python train.py --num_attention_heads=3 --norm="rmsnorm" --norm_eps=1e-06 --rope_fraction=1.0 --qk_norm=true --attn_scale=0.0884 --parallel_block=false --init="uniform" --init_std_qkv=0.023 --init_std_o=0.0 --init_std_up=0.023 --lr_mult_o=1.24 --warmup_steps=0
MLP neurons of a small language model. Each row is named by its layer, matrix (up: input weights; down: output weights) and neuron, and shows model dimensions 128-383. Each number is 128 + 32 x the weight over its row's rms, rounded and kept within 0 to 255. Numbers have three digits each.
After each neuron's rows, "fires before" lists the tokens most often just after its 100 highest values on Wikipedia text that the model never trained on. A number after a token or word is its count.

L10.up657:154097122100101130109096118155117131068162166117145152148135129072106137168170134150134115098064142106172140180074076151140121104121101125167142177138189153096099108169128110159082148122166095145099153091115122121118095103162109141102163075169152162198158164123126133110141103201128153054180087080129116140129177147067184119162109148143140162099172074129170129137075136196143167123154123127112145117126110072160143210140145137115152129140171122097122104127172136176044158178133114082055144184208142099148098194071159127170089147147195167160132124148142136082152163112153125091117101137167157066096121093136113124123093161155198124161121148148155126098091077154128121131136116116131077151125128162091159101085101151096150125123116157195108144142123172142173082141117109
L10.down657:162111149100130181149135128089126148125075089150135066138204141106148133157083157036131078104129125095103117187128052148175125170112129125143111124130164083198128090129107141165082143180078130162105097149117128180175096143092199157113138146186091128166146122184162097110117110117100146140129100114108122165170070115113136158150142107160123139114077126130143066115083175146121143125122140114107159063151149126118161142140157059102103176112184168096137114143157141147152106125083112126057139116128118177134089162163120085102157087157170142131118114113099118138141149037203118166182157126181100107100148086175113175118130067166124149135056133159127132107136063163097168188177089188137112169090133112138161129095153151047114119167138118121180118108109127153143122105120130
fires before: "s" 56, "0" 23, " century" 7

L8.up914:110123127114108143100106111179134139144130172072092128124109123135149109139108125193126095164107130101153125107109141137127170104115153086130089127147040100117182175170070141154145221139116133126124142163182119123116127078109077138123121110127148150134095160116134158126154099133109117083109138154110165105084112099121140061055153093043092066148139143162075136123177131115152181145137129172089174170192151085150110172109082110161162123098100118116136085143160136131129114190083134132119053157102083118109130154101153152144096082185136179132129146106168090144101150133141141171134138111126105136082101069149049131080110122114143147139129123106216167110123117121129145133064184122164128164110138114130092164142132108126140162094130143096119094125053135170129175094116189
L8.down914:151148121071112161155094103181146140163145158135096094134129155119125095111135101169120092224156171140115114143097182082082132125136113124176095170052128147100145134131129173167188140121165111155161053174084109147122106158117107122072127159132124196174132136094103087124190138121104122108082134130088143129122127142147102117110126093100115132162150122093145107147072049089137163104124103081138187113141124144144146095158136107142157072149151157193125118100156152115110091130104136130144186159130094157110171075091147117123142167089075095124158099149121131181137121142114155112126130134144099136155112124139139148119216135156163131141101083137156188091098110129114157181124161133103109143127169091077172092128133093154181185084092074115199074146052149111129174193165111
fires before: " " 57, "\n" 5

L8.up309:100072161153155110133109160047162145152147146132106148127101123155138066148168115120131070132118150092146166118085150090161103121126152159159162103137149118125188133154124140167148132102174087122111166165160117095063188142114070163192107214079115119110138168104132180155159056128110108120134091161138133047136153094205135116130124102131113066109107202095131107127147125148128126076098128090147135079169140110165111182144195136113129137120125142132127198122129154102123166148117072075088124131169134148096109150111066148155131157110160121102157105103171097151123148157156130150145124169094081124082145109108046140103147164144129098095134139171174106092138089065096128116140126102151122161067140133118129161070062126169117093129119130143116139088069133108131141121081150
L8.down309:106143128091162117170137118156190068150144113104132110144109087136159138163126088113098107152146132060216126117080115120095134100093132095158076112076154187117146139133147105130182041108094140130079138105105107110105150113170117151135170120063169172109154109104118126218196149145215144088147134128102143120155145134185094105173131057172082145126155102062114145157112044156143078092126134181172156147139122156110096178117095104101149115145139142118120136144117084121089184218106152169113095152168133123121149088154151141122150076135105132155119135161144104102127138155112071212106113151112114167159139187207150144125149106157172099186093180136110163175114129135100139152141142117115097189129158132138141122156121126082144156107113142155142079167144126113115129134111109
fires before: " " 58, "5" 7, "\n" 6

L5.up191:189156128119084150129132122135118106169128107127129113128112124115189095100144093142059162078123140126099118158133165075141127187092099181197095147225144109139152129075115128105133164157089105127113164154080167124103123129094168120112141096083112137093117102136120119117157127122145183131127132146188121167118125137163173108188079085164099065122105166103177131076199133149149239139126175125145164141144116073149157145101114124127133094152124117137162149137138067091129120058138136099136117048128147147103160064171123125137136187142155179146110115176191103132156117188155115126167149163117150163097139136082132156113117152146148092166104148127149121180097093155150093097089146128180125147183143068098128170145096118178114194094134108153192162091097149192094144074135120
L5.down191:187139144094096056094186201111121083121151147099104121123079145143144183126202088154123171096127103125148050109160160165146131108126115113188100137138098113134151109177132147161114111154064134096114116155118101045121179066182099183094134091122104150144145103137127156182128099127193144152151121130009174111152141154105155129120088147135099129063142077158104130153124173105172147048102102114123160160160120136127176117108123092151201133151139148145139167130146113108168116154131197106153133118085099136131171094129147094103149109098167158096091133129138142083107147192141061162157121152121108231145043166154102147193106130042147129112179139138159166175183112139147189155122130136114110129155100179097159083106106096105084127170096157129106142143116142191128147091134189
fires before: "\n" 97

L10.up634:095083096228158150159135128115161140105147077157189105095187083146138112065110099152118189118120115138127130107117081149110106102144117099100070064148091089127101128118119128127099094158174216126126127096101110136092109130166133144122096172139080142168135095100162152074084188113073116115109135121108103099188098127145135087117140104075147141134170155123125094137192157137132172151162119114156160133150140163135066131089106130136123083111130083119135171086197176101138086097148117073093104123121120130181176131179162181116129183135144149173114129178163128166175186124068104141095138068130117135083135148089117093136139128141117133047210113148103090116169114102096120092163062157127125130052103100102138121124123093081171131100106147143165154145138137089124140134143139
L10.down634:159093143101130065117148165199145104124079161147144104136154108086100114096111145097164065148104171159104140107131164063133132139169117143147076144144153145178144109119121061121142143146132163122131106132145113107118152134159099111139052113120121152092148141101108119118121083181100125075134164113119125201162108098144107151175113123128112134155205133084040152101101047079126168098160106125120136108135091107134151162145148171147133096159127181103097120183120112076087098096117171107137094126061166119119121155109123146136118087106084155130148108093105123112100156120145119229185128149101127075143138134171167143133153085141151089158157111159152189078128096129101163075125158077103136126099151138095091099115139087093117087124164145190126120133111115166172104166151118
fires before: " " 51, "\n" 26, " —" 5

L8.up386:091118125167093139119130096032122166179175087123104129118184126144064172096105111150134101071144084063175118176131131138145109147125101148124113116120104117155180076085170152069173171125126133100131116084152138117113165184158165169104106159024087135096138108094153134201114135151146152142132171169151132160129127167125106075160123049125124039097105186131114149115155165168166151125112143120092132133135159102097121111105110111111127155169117136149183178117141107101131139176103114179157140103128128122174097100131083146166131096139166147081113092182170123060125185101132126101119092140125143160050135144090135098143153159102112156113113111108095109152119144112150132120051148153138120154104089100138179131117114134137103125062094131124115147138156093137133117085109013
L8.down386:136122122106145111061121125133174187173117149172183123158110184088132086132105153121139157120128119139171072153095095181120151090120146121104159134140129081161084138112171141105156179143113052091135107089117117111153164124146144100107168170101147078148102119190151098155174112100114108055093108180146125085133135139136084167140128101097079167091105095103099127104141126123137204081169109145164120157131128138109100165094109105084036190124109151150152123126100171158111166109126068127098166124141124135119108161102165134134083079106118121057113144161110141223137143100140142105065142145138122168133176196134123126107116103139104130127160112111056081124118090094128114093130101139135156145097158184155157137128104069085089095124091075131076066138180088120156100070207100
fires before: " " 39, " the" 12, " $" 4

L9.up565:099114118115191085156158082116122109127168168201134132164103122034172190157117140116103082109154118092153098179100148184156145118139128068092154142224098153160162103148136160147149094118087167173093078146120087136141155089181144121211066129129150144110093154164165078166196208122133178147182166119080131122152163168158115096137099113099159125125135106077140151130110112142105140162120154190196161137164095112094133102142122136106146100163181094126103162098124129087183131122070134102121110091086124130186082164142082123148082122114127144095114159070110092144099174100098126108140162130173122111135125111096136126093170141095107055126199147164117154145175079096103154102098075150153138160118140124137156092089171117159118136155188129083105140112039099132141073138135104
L9.down565:171099135218095145085159139124122147092142181142206089126108124111145142102157129160179178143192074141144135109164134090118166129082072107158139132131121116160218111099151104164143226157134123136125098125101129122154191118182130111209151150139110134104053107160151057176129169148135129109147109117190166158145165114107156148131059125108155105117120081105164125091132160114135085154141077107126111091141105081089156112121118108124157190127173143138112170172140093164147099118132132100110172168118148145112057134145081147185132090163115128095063146101086128109133090152127095109136120161088180095102184044081104116172142144057079064126158133112122118085131115133086101113073047121085127145146099131141129060129096105136116133157103134135109140156127151134107100163145089
fires before: "\n" 53, "-" 9, "9" 5, "0" 4

L9.up994:132158149102104065110058080142145099121111126098148069122113106165108142171178096104156132134095163156175078118109117155132130118092128109136081144126183169157173121188142117142097179127144116149061107097125122116128128136106149127188101141146137193122156181114109210147146145169121119098130136152085082147154105132175164096167113147199155151151171025157102111111092128108142185110172127159095126126136129125123136133106155130096133103121148121091148130125047103101087089078166129089102107132098193149122160147138208132145089110166117185165116082161166185109146095112179206123119165134154151150110089087154152136119066094166198170087161148139098094113131116126119114136141154159110155094205133109118119149090120161118100107125111158110135121108081184113082114109136124
L9.down994:106109122132092158173099132128119108143167151120098188118171115124124050109107135138161092072070147109103126167092093106102125115126105110111130154107136143130161131157085094192171136141167178130143135119137136111173135185106169143193142119146113159129156086147130133079154124198134145105087044118110171121083132145106125149139128134137126157138145064156104104101050129150122141084146103089155117149146164113153159189137142149107118202125095100087138145122117109149143125151111169095075173099150110150117160139114131144160117091166136048125165136117144130100104175144198172167140169091137139148117198111155120116122114102150099125086157119080134153101073133159055164157152077126138152145108134127130171141081107144150091037129099144155165161130080163127186101086120119
fires before: "s" 28, "0" 22, "th" 7, "1" 5

L8.up1296:102128086164130099123159030130116216169147115141080093098153128113148157096118112151125188163149097094137150222090197083136142107101122095120148093119093143156089181082134103174158098114186130129119165046137086151110151140176106185130085137168087157125136131127109081042173117176111145182157124172086132066168144122123147125161132110158141179155147166119064126079120206135126076106139121141167159116131137092087104087110063118144089156079136117120114146142128177129141124130141103068116096135128143141126117184070191108141160143164153175087111158176182123163089154153129167133083147122163150126105099055133095131156106080116072108116099128174143120115120098192179162119160086172158155128136116087119162138121124127163145179049109163158079136087094127151118121170146102
L8.down1296:162097155091059173135138156148121126047080098138124131090122178152132169144127107145157128126127094182131137150157168125105170154105161108142062121125130132096169111139094143174163156078083196154159160151132090080080084137139159108165108133156096137154095168143085095069079163062094147125161103153144097127172108162140110135169102164104122088117129091152110088132128135045112155088097164112139166153108102090147127100098146113131175106132155141125126128161068101105065161114092145149145115090114121150174117123084143113122123157079160075143171125100188115114116103126117142159148142153122115121089059108128098155075193105159151127108087081099103115161138167128120146121152182116168175202148120137111146144081108173127104161147042137150102160145100207083175110140116078
fires before: " " 67

L5.up41:162137103128093095150078113110163145118097088082099152108112200131174074132176053113096175108122117185221090138195134149127085182162069096100088159175130136175115168104125131134128152115086158112098132115102160144137111133155101150128151114170141171179121141092122081119067060149169114162130120121097183114179167120138146155100057087155123142142151077151185140117128138127165135113084113125112106144093170111137067147075169112097127182151170177154108152214146126064175113058088118122140155074093153121040156137120110095075136134121103124163120098116068086135102171150121163113149121138171142159114182112158128151154101148154110117177087153175160119112125129083125109191098130107119116183133135127142162108131130089116177173106132186128184077119116134177089120140183120
L5.down41:096115106138146156095106110082169103104101114110096097113116153110087135110108130185106146148150092136113136081145137167148180145123190139115096130166135102141160135160133151165104142151107094211063142163154128163127157064158145110097170124129097102104145197162174123084115084128213117126147099100068133133113119136029094076136130130145196136083127108085136183182098130137129124127151112088169137144090181117132165137131150136094171113114157136166136140133118123116112161088158157151101140172141092085134140190091127103190088148135154092141161156117137130112145133185135062121131127176096101164092101065139193098108170210155084112117112127118105139111145078147112128136167183120129148081142120161120160107129107119138068151207172173158111132146170120109162193156078141
fires before: "\n" 95

L5.up1105:096154131160119084194093114106127163110110103132121137116097138081126099153130113082098128100089132108094122105127130114148149181117147145107103159138201136165132171106125109115115151064088153136070095121133096120174118088096167136165071142147142125165098130085126121162147107045214226137166142159131150113169094142121135084142128084112140084126090072129133167135173142141144210111132135120218189086163171068108150107081117077123154164107168108115177168099175144162167164134085079095118106114123146132131151151101097111140101143100150174119112145159091140037079158139185148096116144118197154171105147062085157156117110075139101108181177078130161121119144104141133155125088143076110149196120179096091154102133127113101118118073057145113134120143070141179097149113107106
L5.down1105:106126121155121093123067108126130110082156122157121146118076136150092096172125136107096134109139169150130098142125161173160167187117119100125079155132157167135134114154140136084147121134140148139071095103101120093165136092086046130076110132085091147177077144134178140159159107146156175140145138119129206131119154109076110134122114138157173141156143088140107148149098134103084137094140192179125172181175142094107105154139174118169123116129149172213127091094180120127091138095146138128117122095195130141117149147074106090134087113158178127146110102058143159122202093198106079114150143102125067190089111182085097142152145168131109128123120164185141119097146107125129147098087163165111120079172147117129086097104141097142121168141117165210133087072094141145167093106120119
fires before: "\n" 100

L8.up933:064105055153109145107110062158097135104139118154106089140098154139160048135159174114126136128123170159106152085140164205186119134085150106081080101103160092093103117060145166149123119121127126124180156144146121149213131092097070094138079078100104121063119142165193177177153085120155161122097150102100132101130110096120107102128109145114137137124150090108110166174153150172145122145152102140155115161181145064096145125112112132157133117126166121067116102145141105119136145097142139199079075103140069146114081150128076118112115065119125132088115187124109169125091105123087166127147162142100170145051178090134076152098117063176185171181097139105145091170130123136102129167063103115118131131122147146086163178151104137118100128108109151136156108063053161123130171116126093
L8.down933:073109167104181167141196122214178136158134115149103121156183104159169112090130155101143135066072077173105156157130110126120154141158092131082077104145146130131102160125101144091128158099089126196150111132076154113159151094141140015115135127151151123116184115188083095179134138162156122050221120059100174099118090156098138172058160095146154176162104110130174166112157155093123145104122156116083166156073119084083099090195176139137189097173146162123102113098138121144151169150168127078164123128130072174115175108116054073189122082094144141150155141153156143124203173055129107156143116094170102151124165117179182137126114113147140143085206133133102125125127152169084213131183135176138110094143141119163142115171106123124138151099105085122129098127050126136165097109117136
fires before: "\n" 96